Weights of a small GPT-style language model, trained from scratch on English Wikipedia: 2 heads of 128 (1 for keys and values), RMSNorm before each block.
MLP neurons of a small language model. Each row is named by its layer, matrix (gate and up: input weights) and neuron, and shows model dimensions 0-127. Each number is 500 + 40 x the weight over its row's rms, rounded and kept within 0 to 999. Numbers have three digits each. A neuron's up and down rows have the sign that makes its largest values positive.
A block is one neuron, or neurons of one layer that tend to fire together. Before each block is what it responds to, as a language model described it from the Wikipedia text at the highest values.

Description: Single letter pieces, mostly "d", inside a word after a short opening syllable, e.g. Po-d-gorica, Lo-d-ger, Po-d-casts, Gar-d-ner.
L2.gate189:562553439494597529454545565512495459528553516458519509478435451518526492510535450524508528512459503496539459505446426599515450494508563577399460581473460514499558445534480427472455439518508501505525428462469508474465519513499432421466444453475535435561497573518524525478477474437453448494529475497535485559560491483461546498464439488479540500588512497477486519546512551520596514543516
L2.up189:493514431498487506454518501530563515527538493487522474500472473565501457529529494533468490500505525473568491499469445492559491514451611507373476544521498499503505422477439493574456453535502490487545534462484566544486455490550481455409437442497537443561553531496473511561513450414371434546525521529492493526566503478473471509532402502489504473508534395506541467536446559491539504523553
L2.gate291:580458507415461510490511517556521455522565520543498480488500462541512605434491409527504536497481552475443458482471534457488578496539527540450419489505539463528530571453453457490511504463482502470526473508549520455471517444490462503504544436533500581511460466554491532521471461534566563528469521477449519439544529509468503508502444443479461487507512529521466538533497468454540576509484
L2.up291:503553545526503494532490492516473556520464561493478486465477430486524512443429496426476535521546570598487534498534508587593539555526506514484456474467481498497517511586480546453540513561541485480535446500485522429466531432480481516463465494525487430524503443514408480495534456543498470420487519548441474528536499577573520484477481508522441482476448546535486480538505511472505557493489
L2.gate665:507451443506544497558545511525460523521472540510504512527503452398445556547512507499483495449548511470493506534539489521543511468501513474500483490533478539472498499459448491521528496475536423449479511508578513476564510527499497541491382517468578497436487432441494431515498538505465502541533476529595488552507506592538539537534474476454569520524482428525522446524538505443547520475467
L2.up665:467510475526524532550506471530525503545518480554453532518488470474550502503509497482439505474486560530463469470529475462495508458418440564499476468469474450545468491495467474497470474494541434519487477554529499497500521513441549518495445487485478493496418425488479432451500509484544546567519449493553499416498469487475458561599554504489524546464578435431522485469446538479460539426456
L2.gate667:488462522551503585462389475518513545472490519510454478498507493524543512555465550473518521518522464551465486497473479493487508471439500483478486575443480501443535494478516438489473495461513434470495494435561498474555608417564519449559497474530438472490550442436492549528508503548486537511526494496510443423537561528498408490528471499498470521468495501486495453515551494494426487448452
L2.up667:512503492477539497485498533548538478572531537492498556510505510417479503489583479545421547512484464488458446531466508482493512490490485496539518430499585435525455514508496544494421522555510479539502481491491510524464477567420428506490507462447529522490524499582525517492553586497528471538419494546463535421478468534413516499496504484516542509439551474460483485513492481494467589551445

Description: Month names or "the" right after "On" opening a date clause, e.g. On September 25; also blank lines before section headings and mid-word pieces in tables.
L5.gate544:484603471486505534548509499481436471545544475522500526547527550504450476427480493536450554461494539489516577439600488486504494502470510592553517475486436453490446392506500476491417459515527566525539466468561532493428516519545471511553529553511524483517498452504434569476417535467538593493522524499470497501520484502478495485496473563534535504503498512512479455427455512464457539395553
L5.up544:496551503461452511516463440494446449493578408596442510507496506482514487509562445540530497520440597463493422527514526504525537399512450526565506478528520502529566477537517474513475565437482597544503470433507559453508490505509502511487463488556474512515445546514468534503476511483504452522515507441454495491390485469549513488524444500569472468473428479528535460491492461462431529480511

Description: Two-digit number tokens, often the first piece of a larger figure, mostly in wiki table cells after a pipe: vote counts, percentages, dates (13,845; 13.70%; 12 January); also statistics in prose (nine, 69.70 m).
L2.gate30:445510495485439530531480540543529467546517418524498528504532528493545480512483494573578542523502545459470511525523475518484571480528485529477535455528524481484508536464545498567500465500483371531526462528472547468478531506490502529527456523474525491482543480472434455451542548587487486477478459528506489503511611502536502466538490609540498500538513527476544441506494554539548557465544
L2.up30:540494501435436492468498487555450444487528529506518473591466522545503441496485474538474476497408493539524510496516474537482590443552516519503455504445516450461501537506520475498542473482459473539508464512463521527436583558477541478531596520501560540519600520468512522484438496520525462478440490513490448527536525382466444454479505488480487479556504490580466449518379506476521556507508
L2.gate476:541505483469510533559449557532471479517545477477445528525466505508452473478447460524509520491511449497415423536467548496510530505514465458458485504458500497490464477409495484454504477510508514470476499560526510473458521476453539499547502471557523536465502540490545502496440541596570491513463524518495467465453543413559400428445486464504531520503532436526551497524532515482531445454591
L2.up476:537505499476475545547486577553480481515525501529426520529477495470494478520439451507469505508535443506406452518481557494546517495509450429468501518478500494468470489429484490435501475501489520451466471523507517481467517448448540498566467504539529494517546558510559510503429571602559487480485545523479488445488545422533426453465503490516540504512542443474515521496542520460504423470575
L2.gate510:503566493515487489544498542540502485544486525498380482518469491579477510509503502498475567515587479483452547573471496513527509499495462488472482527508536500463454508418449546493457443496503535496502558524545443526478503495506506477511443485538511500457507546463499438467437576552465486493460440559467494483520493502538517428492450419503504573507476459502626485498531512487456571395500
L2.up510:496533528429498487520480552538490437562493557494390463502465529581497506522519474449469528533574525486482528596459494490559486514535472519440452525519527456483451545485505601501487463531488497478540507487579424489484516523527468483493514504538512521457534529477515423494442519511461535449550453506481470487545487465567442459468493430524529542520498462503582439511485524495482533392553
L2.gate613:440527483484494528562460599489440532499518546483500493491527565511548496487523484497510554537542548453472500561490485549521563531515492497459519581490470531448371501472449555532531475560487518467497491526476481547541537505540461488585460472500505469543491532539516560496465549517478529439524484505567473447435493441471504436459563539553496554541506492460530471544516508491406502452490
L2.up613:518525550504494434555559477518500457512526518551420504464420438565479432546509510554512517449529526523493638516527510501564515492450408453529467591540485430549547533449517516445440507484527513555517481495474495495510535458538515539492508503497437528446556492463423412492474560544495493541440522503460480533449478506529515464426559492510489451486466483497533506568515510458539491576526

Description: Word-final or mid-word pieces that complete adjectives or participles split across tokens, such as fa-c-ulty, gene-tic-ally, Tactic-al, sponsor-ed, Domest-ic.
L3.gate282:446463478479507506560518470489558474527415475466509505405503530458542511455501532456504506474516537571473546479474581505496569460453473461639465539517459551479457473469469538533507549503469487509556488530506477511527532470491586514530549501507540514489454455504574575497466537498537522478441449541462437469489506485488510518522537584530540540531519451558436510538446451493526495483516
L3.up282:439475466495487553571516399505502481467420469457483515427501490467564516507513494511507484442528544540467548495476549477478542446444512457642474593517454519515458512542468523533523524503477495511552473513507496500525524434481561511512540529509529496489501484492551560488434551528570531545442466518495436439467495443505478489526499548535553542505480452524414505492427444507503501485530
L3.gate327:438488501502508495530443451485483442481522519487482552458472545534450392488488462491466504447504513587487547487493524480502550489443545491481496569508393566507503527486532578463487567484479474514519458557490465493521516419511517526520511501522537549439481420540443498559492524462568433500505428521506522469573463514510429504530419492539498488493567490465430526455483493496566473489476
L3.up327:427484521539474517460560499482476498472562488571447525491420498484499487452493431543477548535554470499568447560514484551466511427488504413516578527562477432515577537496474540434514516477429532466534525505495521498394544483481484551526502440484522496408458432502508499495450562535529481544441466506525573546483498508529518475569514482481521456505519445482495504524501483468499560557471
L3.gate448:566615545450528537494435488479523475533517548564517566537499512494478446519510496492539569422522472495534469473459461421359473448512492473518531479458463478492523561528481480504478525607458474508477536493479480414414479482394516512539485496541499560528474458513487522535490554463470488529505504486475514477457446494490441479462488412547509482531449474474475551482469490517521472523474
L3.up448:469456478527511451570479496558499467468516462468461520464518525576481524464476483436481485498517555490486516585548515511514504500452502570439593523553583524518477532523437508508446449537439480466503504460515518565504536528521514500452500387507571446517469513484537476521489494513504493501435438498512446577521521557569462461460457531502522567531523390447523471475471565497570567518542
L3.gate544:466490543531474451512471554408539526493533512517471546466500421539577441477488513465472458450507481470480484514544611485552430502511474536508467463485425518508539449476487599458471521479481504503528430488575465460457515459427613498528522524540464522435485476515461472486485513488509496490451490509464500477514412449497460561534428500514547524531482498517455543510449492494458453575494
L3.up544:537459535478456431554465488512518473512513495493568539439571501524544451500517490500453473436458491514478509492511501511532516456458466465640500451503472513500480466534519491564463491479522524559463445592493463473463415493478502479514478519523450471530516461546423513420457480440467479450502553511457493537501413534553486487539479525541465571489501461501498546473484501485476476554537

Description: Final pieces completing adjectives or modifiers before a noun, often at sentence or heading starts, e.g. Cerami-c, Archaeolog-ical, Early, Secon-d; also possessive 's.
L5.gate269:486541517491379483461449557489542554465576517486515542540492479537463468484496463487568443585564490484532483484609503575519501504449550512508565518469501507566492470515506598532601562551486516483488457475431509563506516517511502504559509490502481574454513525533427483562484495528500459459544412524443495526532473489440444540484489511430540499494536448530434449525456511546475519554480
L5.up269:480558463500561439512517505485453526562564430528560541471528448426525481430537502507462558478537459498505542513510468496488582509456557492573517526478486515490486479525440523448475553481461571505496449487524499390500450508554482494525491472553525567443512473488493440461521522434440480534492495500427507470407505541503495478592549469549461468515479522503554580499544500508514466496484

Description: Word-piece fragments inside foreign or transliterated names, often "h" (Bak-h-shiyev, Bra-h-ma, Mi-h-ály), in tables and lists, plus title words such as It and Is.
L5.gate474:471541451466477449457582508504530522486520519413505533515466510516483491509524493539505521463475443558493462537473499549554383455516465470550505544464433516552540519469506451534506442449524514504580457475491488537394532590563533544499487472507505581395482545420511490512493498459439546460510558477511435483510519495443572477457536584475528514561487527537475493553520502527506528442511
L5.up474:525524497499472473468524512524548452507492513454479523460502513489483500479543479520523498496528401507507539545461574532447493527567490578486507490471491490505543532528555518450550433518555553476556491491529494519533526442626442449490520444554446554469532540451469471549459500452465487506498545515547499442500467569424542574483493575450536506544503502501523480510507504476440512508522

Description: Mainly column headers and cells in pipe-delimited tables, e.g. Pts, GP, Event, and digits such as 0 in measurements; also month names and the -ies plural ending.
L3.gate74:489490529528513538522443454535483541558467494472482518540500544451449497421474558452464483458545540487522525572556478479549564459555532533493478510473461564475446440452561471408503488529498479534470531465484462481470547485503561460540508444523459551501464583468508456496514540544567465512524512513480602524463511482414551520481485465555458489505495441518517498521471557480465508548456
L3.up74:499474542517511534476499538554450471596538495549498445484534510418510520556466514488471478482535506510491502564536563437511483513526519545510540437442484516555528513500508434446492521530515447550507524482546585490473532502526544477515488419514474470514476594439469448510571573561493517506576526469554469553462522494517536526445504534520484468451544514558539513472478501520482490481470
L3.gate259:476517431478482423488542519564525491503531511533519531531499514538450505459528491457494550498561494411580597464541494558481429471499535471530498462479564467471521548430465410502511498499508437459441501529516428479498470491550540486461480532506396486524527479467501506475465507527421510430509528560551491534516445481464473456534458455500546487530496536529461479480560499424482515543568
L3.up259:466439561475582464529493496500480538520554460511520502510459493583511509506475477568514469530473437489539573465567506633535488546548551488543523545493490551528510457496524416457514503507530494468500476529480462497498529502542519577469511499499482441551523529508547527526531477431463513524481553525516529465473475507478455555478529534477483490594529576544577537505517450400514466544534
L3.gate531:434551517530534417532515501466540559500543399509485515503572541466486582496491537536480497519594441482495507559482517489582436430487544531496477518454516498559533509483526495435501491527454500546533518504525521493483537517553525429544467485540480498522484540552503528517472536519486571507515565518519439445500493508501484441469525479508461479414510448471545479503567497477540406491507
L3.up531:434498542507496440451514509465505609455550421497453479501533504462526491469518574483468479510580458490513476528510464464560499514424536450460503557451541548619485526488546474481484531552485505580514447492485547494561521460526565418527473526516507540448498549443453538498478584532430616501499570533493495513477533475440468448499509499471519531456533512442501450507589441544486431505491
L3.gate653:495559507523509522507474554476531490476497522559493518537479504499454432570519465516493602501471564445488570494501537543473519526475513488498561479418491519419504541522551488527531456583462559542555495529510524509424529511503522468554502467556491533460521487493582479517560549502445466441501484546470482508487448443452534481559455487509475477534490524471522433566615499554448542463551
L3.up653:448500544499513521566433544581468504507456510496448521458475472452504458549470462545473546439522589449473491548538566482528542528460507516557512526435466498444510579463503521476461450538443494495477497522533464479479566501505555501524486390537412478472506485507538515488493508516522490466436506471467465521548425466556483463538485504578508599486444472453516492580503481528554461444536

Description: First subword piece of a longer word split into several tokens, mostly capitalized names and places, such as Stra(sbourg), Fl(eet), Bor(g).
L3.gate44:483486520470448577519481485482551519483451459430450526499467490521497514536458456426521462496473479554491459537515563454505515536554449528565460480517476512556508495479479481502515504489483474502536484536547496476520542502507522511493494534428463541505515494394543568585472500524503483471546463426544444497463547438463544535435560557520485476470507448489500513394556490512532499562425
L3.up44:522472549472450551556493467478445541479497450446511461492441440569525524459520423481485404523451485549438497483460508509471497542462530492460485537475484525515514517495511490530504531581515489527456480502499543517497470479518580508487452502452423517484537509417543586532483480534483392504516483469604486452464523429496454517490523552529523491477536438466517633464452499508496518489502
L3.gate168:466547431451470515418520544525475476533603474538514444560517438496569524555468511480480528546489534519433489466440451542457481592445460507522537502505407513524532524445499527476615425485454494506459484490590532524499558485490549444467571509491470452538475463488528553526495491493433536427479509483461474491490551511501508514470520521492543541499464526484557539479506422490520479593516
L3.up168:492490526450556473613466517527492482473492541489488503448491529539501472513501534465530458463530514509522476549530466497509470544494451552561526520401502532488479476507483501464561465461519479561543537546452386451502560468540469557463484545469489434491503517447501471476551552514471476524494503566491498496461412484469470535471496535528519498447490411467440496476512544540486544487466
L3.gate204:484500512526513564501502484526525552483522495582526437453479517496478451515493482467525476509405445442536494639525511529495529452511473533499509504496549506480508516519496536463478468527438431533546503543496481532466533482552450560400461504418410497473516500485494495559594530554527545481542485604528492480557518563556491442441523508424463553562480477476573529511475467502521558532421
L3.up204:503508475477524558461478544486497499509437538490528468522521547549517489536535525576540567506531435539536499555472518529530507425488618494448516582574463496506544558509461565538520451525551479573495511501432475588505509471513370514553429452480504459477458483430464544551551516512503445450544507526523516562466500535480464527469515509442506538477462483495574527465544451443479628477520
L3.gate667:477504555439541490511581488499513479495586523535526498492419514466436553535486450469499453461467527418438492438567531515461428505508467496437598480437522508528512461569511480557498535477495485494504487504500494477544547512455532444475497530590605575502605533508454513610453469517466510446518485544421487514565575538544501563499549526505466558530447463526572498515462469514481495527452
L3.up667:408458521459565495489563527487419471471588588607502525478461515503482549444451424523558449469456559457468492526508518481460485462466509451487518524481499517478543461542459470566509514477459473494500486474522512421494456494494551454510524499553546578430478479458498535493474512565514573419593514486533526483495503512509505489427512439513483553438476523505531497521523482487494530550463

Description: Single-consonant pieces like d or h inside split words and names (Kin-d, Rot-h-ko, Po-d-laska, Mont-h), plus ordinals like 19th, 6th.
L3.gate35:514514488524531542412510447571533472492524495546543521481493455443437502564550609471501412475499459488486538509520474501505496589544471517520480557469412485515473596556472497491507540496484463499517524424495515452479498500498450466371473499461468509528534453462523479563496553518485527466439511502518479567499451575489491450491514470454497506562456512527481454520493509508516505474466
L3.up35:501501463556556500452523402507466455469500588594564446516484451474522506526481561479469523461477516508554515490535499546462498551475416540473540500459487488506482519476448433504491469485543492468527484456463469462522519486559458574386504584406553457495538488471567494538456589518427580498462539547487500608493481478489482510422486476478506470523486565520490517459483500538541473487475
L3.gate212:485473574444545404498490434458499519535496505561458462540519507485484460523485506463442532475495465499435450468507468472511532505505480513484495553476429531514528526483533469516600490485578451376457487426481583495460522518520515479476476512472502561410503531541478517534455569528503451493534495500517569437470431477454494492546444425457518372466565543526440478520560535565520538531496
L3.up212:509552514460509537461423483488484488540526513497483479579527489507429513480503488466503571492487487517580499521463513575507515531544458566408495534500438395502533543465532519503482387473488444519455452499512530487513455542473451563465437486437495597486495420464468469466556507492487514455497488526445495475471493589451471466488504480468490433513514560538505505493490456466530534472449
L3.gate508:490512467519546479527483514532557537516544451582503506426544466525468562530528463429450549464477462541495440472487471411537436497474478480528511604510531479499487377490543545481530506541468458457531468510528503469516482415504544445463579484485557496571522508503555443499483560530520510580423517445524535506497552563497505511467540490518471506509516453504482451492439496511405485501497
L3.up508:537490462532526426528482501530469521499542527601436449511496470492403522539513490468419574507524503510484464483528518426461409533520482522510529524449592516515537438533534532493568515501445473426520501566486502491504493444518507431500588488466565540503544543573494419535496535529591514571431532470453576457479515564479496526476577505511465491476542443541482455494445518478423504522457
L3.gate540:492477543499485518502538417549552454460565543475427457533453418487421574477530500506493529495542430543452462512474471494515548466502454526490436513510533558541462492423449445534443419439573471481559492450568531455498469516496501480460438515562480493429532485503508463559430502553500462517512444418552524522555470490522525513487516501441495433512468494476485485412445513505476521419506
L3.up540:525510417574567484515490525523478467524492510471503546528503532457584506515508556508506481485483521513526552489471550590462458460513558480469515517489524455458477506547440580440523511412548585450490466502515512435535450478536507511529489460450468515552525554470471470502517563583516513390461532511470489393486472565454471511547513450514485529583534453485485456538451506517534488514446

Description: Short capitalized first word-pieces of multi-token proper names such as people, places and titles, as in Dra(go), Cra(ckle), Van(derbilt), Bour(nemouth).
L2.gate88:545418551498510489471559479451518443519517592462564494404502479524528504470487396530461500447440549472471525453492565491445559514428472472550464485452429502541507448501532536561603489460481547510478477480510449487501442430526480505569439479531553533455535563508476456541481511575454559468515532492489463514559485495464470562482516490480503504568518476482509521523512493483463511447461
L2.up88:500471549473554478448545487480476500500502572519532485464534489547497523513482406510491463440452533490521533504484567507444562497491466475543478491466483535497485490565477542494573509477502508480493472464474403535473457407548476487555476474545582565496504593445491483523505486592494521486548564465529426512532494502482540527502501413466508529550510532508471547526479495474452525473452
L2.gate186:450434475498523509508506490522560489612565514565555503492547498493507490500500438509507464469533445541460425484456524525569461438473466471531518524528437466457565434457530493505519470466556451477400497436508494468557450457513506434510518507504488417488530460536488481563536485514439400437487468463509443545484541535499486515473500483492557566518488541557514522455490491520472494515572
L2.up186:459427516486556496502556504542535465608547524537504518481488487508526469446444396517544525436529469556505402514512530571571477433443476461499520559473491456482568488438527488562527454449564448436470501460524476444576481513528484419547464514504509445454520490585473503527502526524477431448526435542481496503492522505483455495482481476464503524524432479528534476477492513552445508502577
L2.gate478:513448494533459462463515473466453471535543509497512512516517473513554495539498463465503491526487502503518466467489549498476533467504540475445587517532452525538536480547531517521516468462559478445494479477500495523508473533519494433529552536506543513492567580512508550458448435438470428538523572475568442534504507514491541545441522471546481507520462464538515477531448543519535446572542
L2.up478:479481537549509520495536524482496454539532535523513476455467501540556500575450457505461470529475542534461390498473543466464509460512578523490525521579442490480551469477556583469528474459497494460497504494476484530539528574466523477575535605514520513452546507524512497496454478462437472530523572489593490534502525499505578516429480470507444484546463484491529496463494460571551484568556
L2.gate618:509469486458508536552477491501553526534504552529490561476507422537527498511453501474458496438565554566447488424510568448515444536537540441422430517414478495489476482460475530528498457490477493476497524498547501498521393502506498441618560488462538558467508551515492522520506561489509516524526469493562540506448570550461457488495527495540475487481511499505483511477529521468472360459557
L2.up618:525466552502469475521483465534470487476419544528525547459487434519507492496526494452422472452538523595541520472546516408523427492552495483464509527475470495452535471433482537524497487492463534443462481476527486437459419513540503384455494475468525569488501532490548472464482572524440489516518440543523558512506558561454522483469529513544586469561530479516499491446515490468510458497465

Description: Leading hyphen bullets starting each field line in flattened infobox lists, e.g. "- Country:", "- Region:", "- Prime Minister:"; weaker on scattered table and prose tokens.
L3.gate310:483450494541448457530448571546517497480560407587490574416573448573600517500474561466510509456535459554540502500574554509498563515513464509515525479446464505522472469469475446488511524428497450563499581525498467596544573487511490466490527542501487446462489467433496599547492540497532486440461485508586503563501516495454480547512517471465490479550490505503440458554476481540500573546500
L3.up310:516437516513469451538474523561572462552540431593510462472541421546555538464489512530511529484500507555502460532562583498495548498504409455560525490459452542527468502532490465519518473492526521577474584521513429580560546496473516465481527548556508517490496532507485533509548561507512465501519489511545486604522493506482476575532479497475459519516520523512481506581463478507476531625484
L3.gate485:458529522458440501514479526463489576468486386543480507487477506448548490513482523520497527527465546534448466461507501453454458547469521483509488537472454478534503538522512536488419490498514432512469499533527447524572508508550523468469418536519480423482468511521460505557462530518484486468502487418532477545455511470613512530496477442518517542491572508494411422502547435481446515506544
L3.up485:502498501482477398472534507480454561495509442424496493550503492561504542496512533498562502512518461492449485495459533489446493535567463431471501470555536547556548557545494447463563511454478534502471466508461495490503472522548462491517488587530538540402581485453456462445484503500521452531501467512551513614421527416462484514522547500412456505528544530469513474443492516466468518478500
L3.gate517:433517457475459473514470461563468500517486442516426495487471449553454456462486489471423496589483578480471551490513468481547490538440473520492471564483554497499529497460507494506440458512512485483461501497583482494491451510533520465491485536432454569414581486544501461475447478518513539497513500497519485480523447430524495572519474454488481488501482492516509495496513572438497540539537
L3.up517:519496478489416481546482523515523455504469462552457523491468514533471497531442562494462520576468486523524543515528538469507483533499472518564505554489527483542491542356497444521417454497512476531497488485509521485515493500519570479438491527433481491462519512488486458573501527497515613460515474512492480478519429514513476603535489451488490458515473508499486451533581526442498570561478
L3.gate684:480579491462527455527490474436448519442442538512534502486520497586455390436508572447520570466526473479492522559495499478544474527517452492561504509466513526415407451419520471522547500523531537405451558492538479481516476519537528478472486514445494512489499512496567497495446543573509491441521476544456466502439433473520484457475468440498576454505459515450494424515563555415509465515541
L3.up684:501485583505536510551485493487532464463554527503435520507450465564523517512516468490461469507459505472458575417508546487456467540514507448467561462463472489447583487486509463540467499507504475458406447501441559627446441542502555494514494490507525507576511493571537445466494481475490522459437552545514441520475491502495532485509404460454514451525492526461481496500528495447499515499534

Description: Relational adjectives naming a domain, nationality or scope, usually after the or a and before a noun, such as domestic, religious, American, local.
L2.gate48:436575574507492497524481515505520518586482485529481496503452531469534519491487487522468460535493472508491512503524569441551536477503523438442541560520537505567440485438480512562436556505474497475525428500497458463528531545512431573478502490534540514510516507530494565527506547538452504540475551520500511464494408534509484524509437458437511472426507434562468506495540478509518557485483
L2.up48:417543534497497523498455552484501524541500473480499502521476471482534576477501539527455492490530472510492515535494517452605535489496537475451566568518511497577453498471508505562463500518479459496510444488520484497512530479551413523503480488527508478546529523590458542515492580507434520455461532515556451432485443527501508521482488461430506486418491434556528471516507483489496579429492
L2.gate107:498448568512452480523485519457498502446516506521513525536513475538493538492513478473484475451540459496419568499545516567480553531543395497503554494488444523452554504615529473524493556506509485477473494514535519527479548513585520532544489510482431571453444449505445450439530460486462469530500505506522514510467465553446433466504498449527562524461512466476509467442473452535474477610451
L2.up107:500456502533469544550536505465538550522526552497524488482530500560502544515510475495430504449479497527359544467508553517513570530528538490508518600515416504461504477577539497517479524490556517467498446514522510542488524547566555517528428495487457577433491462480451442452511435463460485465517504498524549515506490521459417520525462486517551471429446497516497486458499434540537484539401
L2.gate144:470468544565403458596563541450512538525515511528520505414489519560486488461501510523470456463496512527497569522487475546525548507462474485501514578472466411493468479499533514526511575482536583512553481542454507464508402526522414556503462541541418468522456493465510459575457491523504527477488495532526544475536495527430476507501501502506496521445512448492421489409510545489467447483506
L2.up144:455498558553390477594575494440518531495493529518505483430470480572498492472495506538483485453511501540447555559466480524480568520486486502522545551467455423492486476486551552538529610505537579497561503512483468477514467537486424548510471564529401486552455460459509460559504497497501529478492477532532571456510509516436497495540497506507499532454514441496429490405519500491464442510482
L2.gate247:500477506589505519482493526446473503508485514469474479504513513512538515488567476499407481458538559510447484544478501439570481556475508447540549482476492473553563515503479424564464541545541524565504393517540515474462476510481465533440420483542425419509501486497508471459534537461480449471498489505527540476529488566496512497527508432537586467538482480541503543473482481570503515437438
L2.up247:532530520528453496575464505467533535525503476453488534500497513532528539462476554467448527497553476561413465569504525464535499438409478501492522513516526459575537586512574576504439505516488598485475476500521551419542473465482462483514475519595471494499482482503489458490518520462479512509482548533460500452523477541532487514517473537517577494502560395461487410485451514487508481511512